config.toml
n_layer = 10
d_model = 192
n_head = 3
n_kv_head = 1
head_dim = 64
d_mlp = 768
vocab_size = 4096
activation = "geglu"
norm = "rmsnorm"
norm_place = "pre"
norm_eps = 1e-06
positions = "rope"
rope_base = 10000.0
rope_fraction = 1.0
qk_norm = true
attn_scale = 0.125
bias = "none"
tie_embeddings = false
parallel_block = false
init = "uniform"
init_std_qkv = 0.0321
init_std_o = 0.0
init_std_up = 0.0321
init_std_down = 0.0
optimizer = "muon_variant"
lr = 0.0131
lr_mult_o = 1.5
beta1 = 0.95
lr_head = 0.00861
grad_clip = 1.0
warmup_steps = 21
schedule = "wsd"
decay_fraction = 0.913
decay_shape = "cos"
final_lr_fraction = 0.02
batch_tokens = 65536
seq_len = 384
doc_mask = true
train_tokens = 485400000
steps = 7407
dataset = "wikipedia_en"
MLP neurons of a small language model. Each row is named by its layer, matrix (gate and up: input weights) and neuron, and shows model dimensions 16-111. Each number is 500 + 40 x the weight over its row's rms, rounded and kept within 0 to 999. Numbers have three digits each. A neuron's up and down rows have the sign that makes its largest values positive.
After each neuron's rows, "fires on" lists the tokens most often at its 100 highest values on Wikipedia text that the model never trained on.

L3.gate388:505508550422477492557443540520414591576517493473509470495516545455555502473474499447550528499437488544503578534463485527476507473412527521446512474526497569563491434493482569509473581465539486508470480452423462435565554495475516486496512508498560406465445492509547564555453497490538479507
L3.up388:530481493571455485529439493545445535497549516498493594515542539475522439476476492454497474555514537527479512479534528455521563488464537523470466356482460486485506477563475494483513554546469499512557531473459503505502511543499522548466430478542519412418488603500546531529480570493526481464
fires on: "ig", " dou", "ou", "abor", "ric", "ra"

L3.gate359:536517535516499499584526543501425488508420518515475477463556554560575514514459474417521465538478512493517470556419493469475525508488537571527391543489461531519591561491515485578492563505472486448428480476475513481462498540452466565509559411490464511492519584494524474548575469495444507534
L3.up359:553542466476417464519555537429498475467378467575469583491534494480546472523512519565523479513478498495512425447480541542449488535458545568492490505518477463490472501520530463450492473488475568518533539502501535568489446430512533438487523499562536495438530477482477435497557539470457467498
fires on: ".", ";", ","

L3.gate237:558531540494511503507474538558551518523410470507466491471570556495460382535500481459517472512502535532530487459442453565541506514506465515448503468520499530445511476514493517484487534494527495611515482475482491520460398475511494492487553471487503571513490449512499450521528492517530546434
L3.up237:477560490444562527483509527537538469504496461543455494503463468520526457459471470499537512509482466466554489544527458534498491524549561516498594501562482531525450541459536471459497464454476446548457552432443491513494528570493530483507519430517528464476431405505482493497462566528498536485
fires on: "el", " ", "r", "ant", "ort", "omm"

L3.gate595:502508500533474541409461493528504569547484480483394547586531461494511460480460550534594482525471451514504433538538541497506468479505536532528490460485497525531404497462569465525445606538453534511520519438554474474533572406513554500520562523551507490541496537541444483529534490464463507480
L3.up595:553480458503425468427521584469478545465544470415432488491494526479540456463497491552547481435594449479501518585511522445423468444540472517446493539500518556451455441495498542482476583471456502511527532454518547508491436431485517529452510593530484459532523584482495507460509544513546480522
fires on: " fl", " del", " January", "l", " June", " March"

L4.gate552:491500525505502524485511386507545545420490494490509500473586592469532535551483459494439501490521470523497539474452456484461460521480451538488516487507478445479539451491537503553565455432497509505448509452566516548458421487515489529396421508533487484467469456478486499517458453437429477500
L4.up552:456465501463427472517481502430517422478517537428462563474569561466503429474522524513498546556462464499475496479576447464453478454475475465482479427549531513588526494472446459522478531501468546472530492463582473541474527496560505553467516423497535485514479546529430443505451506488453497501
fires on: " to", "'t", "D", " Can", "an"

L4.gate161:499445482446418430407465496487532519533455440492494460466449525478494578454544415473476445549506500446481500508466556557491507560523550443443421472481530461554450473491467559452491464481526512491477529524455462482532557434465506526517448497536479472505477522521446442503514444475552430532
L4.up161:458533525440472450580485489491526561524549584506471544503531587520409450468448568504487476498488478476478473492465483468460497459539440475419473467548522492512472499476473472515435514474402582500556538509519500510491558545533490554509522488428512543479491506446515537529483550459512544491
fires on: " st", "st", " St", " Tri", "y"

L4.gate510:500515499457499498466498502530504552541487481460530489477483481486627499454472528504523510586580491477503440524429493491507577488547517532485516550525446555555464539442534512550470549486435511541551443402476527502543533535515537505583536581482470611478454487494427505453530454511571482483
L4.up510:511541526507490472464487439513500499449478508516442402499551518482476486520487478472526537501546460526472478533487479516512564491531433487480473524482542485449479462581544502572466466445474461482462555510517485478502419494478467572588565527498520487466444464468565604566502518475452491457
fires on: "h", "in", "l", "ig", "ir"

L4.gate431:514527513536513461506507520532556483515424527506531491489473511556500390420539492543511546532518486474525520515494529564485450589480542555449587513531496542423511451509502517553456497471487504463521490441464546481492488544557418539481503502474495469483543494492519513412545483493495513443
L4.up431:484434566497557396513475510529504449535518529507485540468480528567492493533504644496469446529524499545534514478472504529539445505507492483408471519555535504530479556516462495472507535544546519430473570501491478473535547450526406538533469492522476484420476527443486446467491586506536485492
fires on: " that", ","

L3.gate741:432501537486467527533511569527523479448418506561427461535476510541432437497462447590459515437485553528538451496449446453472524518513472557479518436499508510411487544510466500531490523498465449549510484503462453552473447493548531478452444506496517521516520506444478524509484530500535495532
L3.up741:446507507469506456549464493549514464465469511540568499460457507485458569477449527522557512499507488518458477476513451459479533511469458556566455512472531441490610527480525422521433512576512471541533456511483475459496549439496497507414495540475519560441506534523452464501468491502567565526
fires on: " Cal", "ul", "y", " there", "ort", " the"

L3.gate378:538425451476510460502545485564551555508538521494466505485514545492491471489503519552544504529551462501504521541487526428508518435507473414490608501456474523512535535475487476530538453511486495482540581490569485427492516500524512513411526522392457555545498529486500506545517458512490501522
L3.up378:500547496469563540516479537534471515591534600445503543527536468512486457442540536506540486542538529547495514541467469520469441439550467473487527508462549519457466475500505496490433455475560516548548550522460509485525486511489484540463387527481464512495522545529491526538512466552524530439
fires on: " years", ",", " time", "ince", "7"

L4.gate14:540489520502481449553535607510434498434504432499436486470453574525450442541508517522474387512493468468553486559455530556442559534512490508545492387523520523467453551496499504509542515497562496487494479477491518495596518564532486473436564477466457552472498502556473461573519542515446462482
L4.up14:442535493538486485571531541454473471507478554504495499466517444549495491502480545535494462546467535496517411433534474573528503513452477522509414505441543547417548510530453507461489527448514485504457491452465561588505516467448461499447515480427543520431470514518501464479548468503523458520
fires on: ",", "ated", "stitut", "ises", "oted", "),"

L4.gate282:430445509640500423438499493486507554518462439477563515488489522520536510442528474546477576587483543505459503508452522476461482538512529539544497519477428485513513433490557515477548517480499482475465507495557516529494516517567498487452421474512478535525509521522504434565481547447470524569
L4.up282:464558489500455480460482449473532506438518477526566527510491511500555417490516519536511529487500496475556565479495527588445522566500502497473475567457439397487402522419559449486475512496506511513525461509567540471483537434456489472482454591488443467508490425459514471515492489464525569531
fires on: "th", "'s", " the", " result", " finished", " Form"

L3.gate560:522513491521506486427559528558565478488527518511471482508541526435476453460443412464546540449552472531491501506476538523526496529526528568530430494507523567498416556510514538539485486444461482550519533470534445479506457509512487507504581471550522427491419533501504407464525458476469489521
L3.up560:496525484423480572497500585489568545500500433522425491479465518527531544636481549475545414433510506531438480474491481537515456501460474453468502548555481414478430511579493462495428452499492489504499464492495493415495499446492561451521522498544507498513457499419552456530579490439475465509
fires on: "g", "r", "d", "m", "an", "ing"

L7.gate293:520528562524510547370526475518509481488485524494490527432518552533548445516522509526528500486483499452486454522454445564514561523430563484460542502456482484552437457526471575498453502479548522527488484462442561516502479472482423482510408448575516487492537485478475471501525543502548481469
L7.up293:506524473563491520424498522566426511494519509485480497527420516535488473544484456537487493559450475531549507473462488484521597589524499540599569509489452457490461555543438487552452528464437486519546483557452525595521522474533484566509510434548496493542500552488500488499564429523469534466
fires on: " H", "H", " ", "n"

L3.gate34:534482484482526434515535518486482452525506519468546492510508539440453530535412516522443449527567509452539504502515481462495482530543482562571517415472535442461498518540454427547449494426498479485510480490558458510555527503476483565464549416439486504473446488501540497510482480490497496451
L3.up34:461543552476562490609499514506506509550509388506501529501524486526544507581525437573493504483422435448474461434555486499513473530472608548516462486528507515545482507561459442517514491537480523541460518502470475490550527467511464512485531517437449486503469520510492462473449525542552517479
fires on: "-", "-S", "j", "s", "z", "d"

L4.gate92:457409466487415494522444437530555464552528512538485543449481556561532505532654502463582440547462528491535540531523477556495459511476488511504538473541502483432546477561506517499421546490456488538573476489490514548481485495498452517543488535490457483495470488479462471466604469524518498483
L4.up92:508453522588467522560570582568515540564507543559518543523498508494525471508493532486491498504489433466470543489530566568507502503530476444448591379532487470470518502532525481494510451512516505467509510448531502499535479504482443539576497461506497550480522533473534402468484458527468504434
fires on: ",", " Year"

L3.gate354:518463548480472515452468543479484456493475464506496501569595493419519524425418456456529520481481507476531500463541529426556473540446471481509559498535529518492423560510508502478421510433504562560525466508473581467559501512460466543517513479601526547548502562443501508509560545537560466480
L3.up354:550476511559500566471463474465536515481437419483542460513506471451515567542457542451470503428501482555591491462504503439552493535447467486544543542558550459552424482517511491510445508486459506512494546507545555482493488487475496497515522451558541492555549488434497484504574498411489557489
fires on: "m", "d", "ol", "yl", "im", " col"

L4.gate536:529424570492497535611578513462492482482461561490506447536524460590542515491512546504537419479552429546524418499508537439480434506556528478527552507485517522497455503503484530495486510536445509449547498477484490514538521550491545501501518505500469473488504568534515538454472509581507501499
L4.up536:518469455494491571515486477564562438584467512508452488524499453514449480458453470488566520517554553504452528469479510450512512468539493493439550511483481524453534533459482553557476501474470537431557594528481460506558477469505527597432535474473489505530502515476408547527429492523534525526
fires on: ",", "8", "0", "7", "9", "6"

L3.gate564:508481447519532512478528459479461536467500510523405527563531454491541551584471456542497495491529573585537492473500531460466493467481515526485475461457514480538490596546515484437553518442456514546506508567512458516472523472481555492484446527518408423587491559527501500549470507498479492483
L3.up564:539530470448483474542481576434454493556529494487501554555452508457558414573434554509490525549535449452448520477517526531520485469419487557494478520487483498566416448489484541508504521518430489500485494529543575505477581579440488479547387519533471547510509444544479497468415513515488517513
fires on: "e", "ate", "ing", "ase", "ild"

L4.gate702:514550475510499414464430489509462547455475536507511538514476538480504530546477483434518498500493518397459557478503429424499466523468460523490526439458582469487465525565514473450434465519463515527494481536524502500433452517441519493520523419556506525478491539469552525470474443431529462400
L4.up702:450479489495512489561467456549472458429532454478451571485515517519522503532582476512548542501517435537529515448530496453513509506468490492466526489553411513544400565551511502464495479507504513531453455488476468504466484517502529515470537562544460425451483561456523485480473497477480512463
fires on: "-", " "

L7.gate138:569493498515564434487496494432451539468551403512500466495491501574557491437492444524462545514502500499518502503444501477473509497523534515466535514458446494486473462521428538505464436425420508559479458540452510480551432568517469523517426341458447548508490477457481498531559521529490507480
L7.up138:469432475536544583454525452480498501506508522540604450488465519504548481476518498574473493520505582457519463482521407489518510447531541453522588538479486491503480448459487540524471436435504471553491500479436423488508454513468447507452462429531437491513493487491509557461561557559435560460
fires on: " h", " H", "H", "h"

L7.gate641:468419528466499447484526478473529529571518495559551504492551489533549535531449536517510420509462509483486544541498449504480547496549495555500528486471527458513434401473573397576481462456505516505477497557441495507455497494531531519538519519460514519521570518486529467561536569485535514471
L7.up641:544526525493543513525471418471556541583510500463498500490547529498475535500453486513476539461527486507553571454488483454503490558480626501537418481485461550591471464465541448480572482498502532569515463504451497505512544475498509460504463463486488498504501543422521555547475548533515479552
fires on: " d", " g", " f", " w"

L4.gate111:504434434456480535454563472504586560491577423505513439407470454424480478498543459448428524582580465487437446466500475509492492549465449530501542537509523559468508524466510432477454600489477535509505526498529492477488489509493465530465460531511499534408523545532456500532484526487440459439
L4.up111:511516505601434440508462544482523494485504498485463532574498503474523486496578472514564511489564506553501571524519513568435543481516567520551433515480582504473469501483528522509521485476478497488452561495541517483476467528475491518575505470499485449518511477504511438485586459485542519401
fires on: " both", " each", "l", "h", " most", " members"

L4.gate77:514473485564497476487521487602499498539484484531546493521571515582555534506504482438535488534551576434563598482492535501481527477581562490522465566490473497509500545520523511552496471506515569467524489494525428538470584518478515499510507472497464584524447499476488521503510555484518527534
L4.up77:503566445587544465477529465509550503623511448474534511453542476536548493477524478498546429521504561496542517460518528502451519449499550539483536495487500570507482513454502443545567419493540553468516467542569498483457522510461525518447550502445467515440476422491500545544555568518542548543
fires on: " d", " result"

L4.gate622:447425434463508513562554498514481465518468465529460437452478483454551462574401557519562433507494518532487528514496496528500525544491545537439459473418477487451451522522514457472532584494473591497444433433512438552449462406473510512500506496489441474469449499474498521545487537507489542543
L4.up622:506457552430477593606482477474438479499504505517506459446488548466510477470515498516553493502552438426489486494476453522507461501506477500449503524491504538522426537570449505541505502414524485423496448558470461577503545445523492479455407497486453470513536412535508464469494452542491466493
fires on: " the", " their", "ive", "ot", "eep", "n"

L4.gate179:513458491497509514481562487445496576516457452428495460506530456492628529527511545475532459492573470522467510464529447476447509497494513569452491478473457525494495469488448477505515504511436557601455517536532436565465526490473491462522447543524465505445543432609452439568522423497505531545
L4.up179:500475525495458496515524514463484580521494513456589530483524502481496536560485423494507553550512479511464522504535539413524472487459475495575496511556395509499525497483525483536436518554567499532439496538521486459499477483482390515510427466546503472516561570457482510519487460461567498543
fires on: "ast", "ass", "ard", "ric", "and"

L7.gate208:503379534426504448516537509472514475474545540418529484507512571448434448425472429526490480559498471438534499550504515503492534463536495492557511491503518472454540530421469587456463494414552534541560490479544471492487458463556537579570537497465496521558473505418445545559488497478546427518
L7.up208:489397552498547426587513492556508599473551476445529482545581535456549467487410463528495497495523475480443548579469537524501554517506551505492478486565516518483528519476481466453510416449494512491521453488495480521509572506562432506464478522500524464534484539463491525490471519508606401502
fires on: " st", "St", "st", "-st"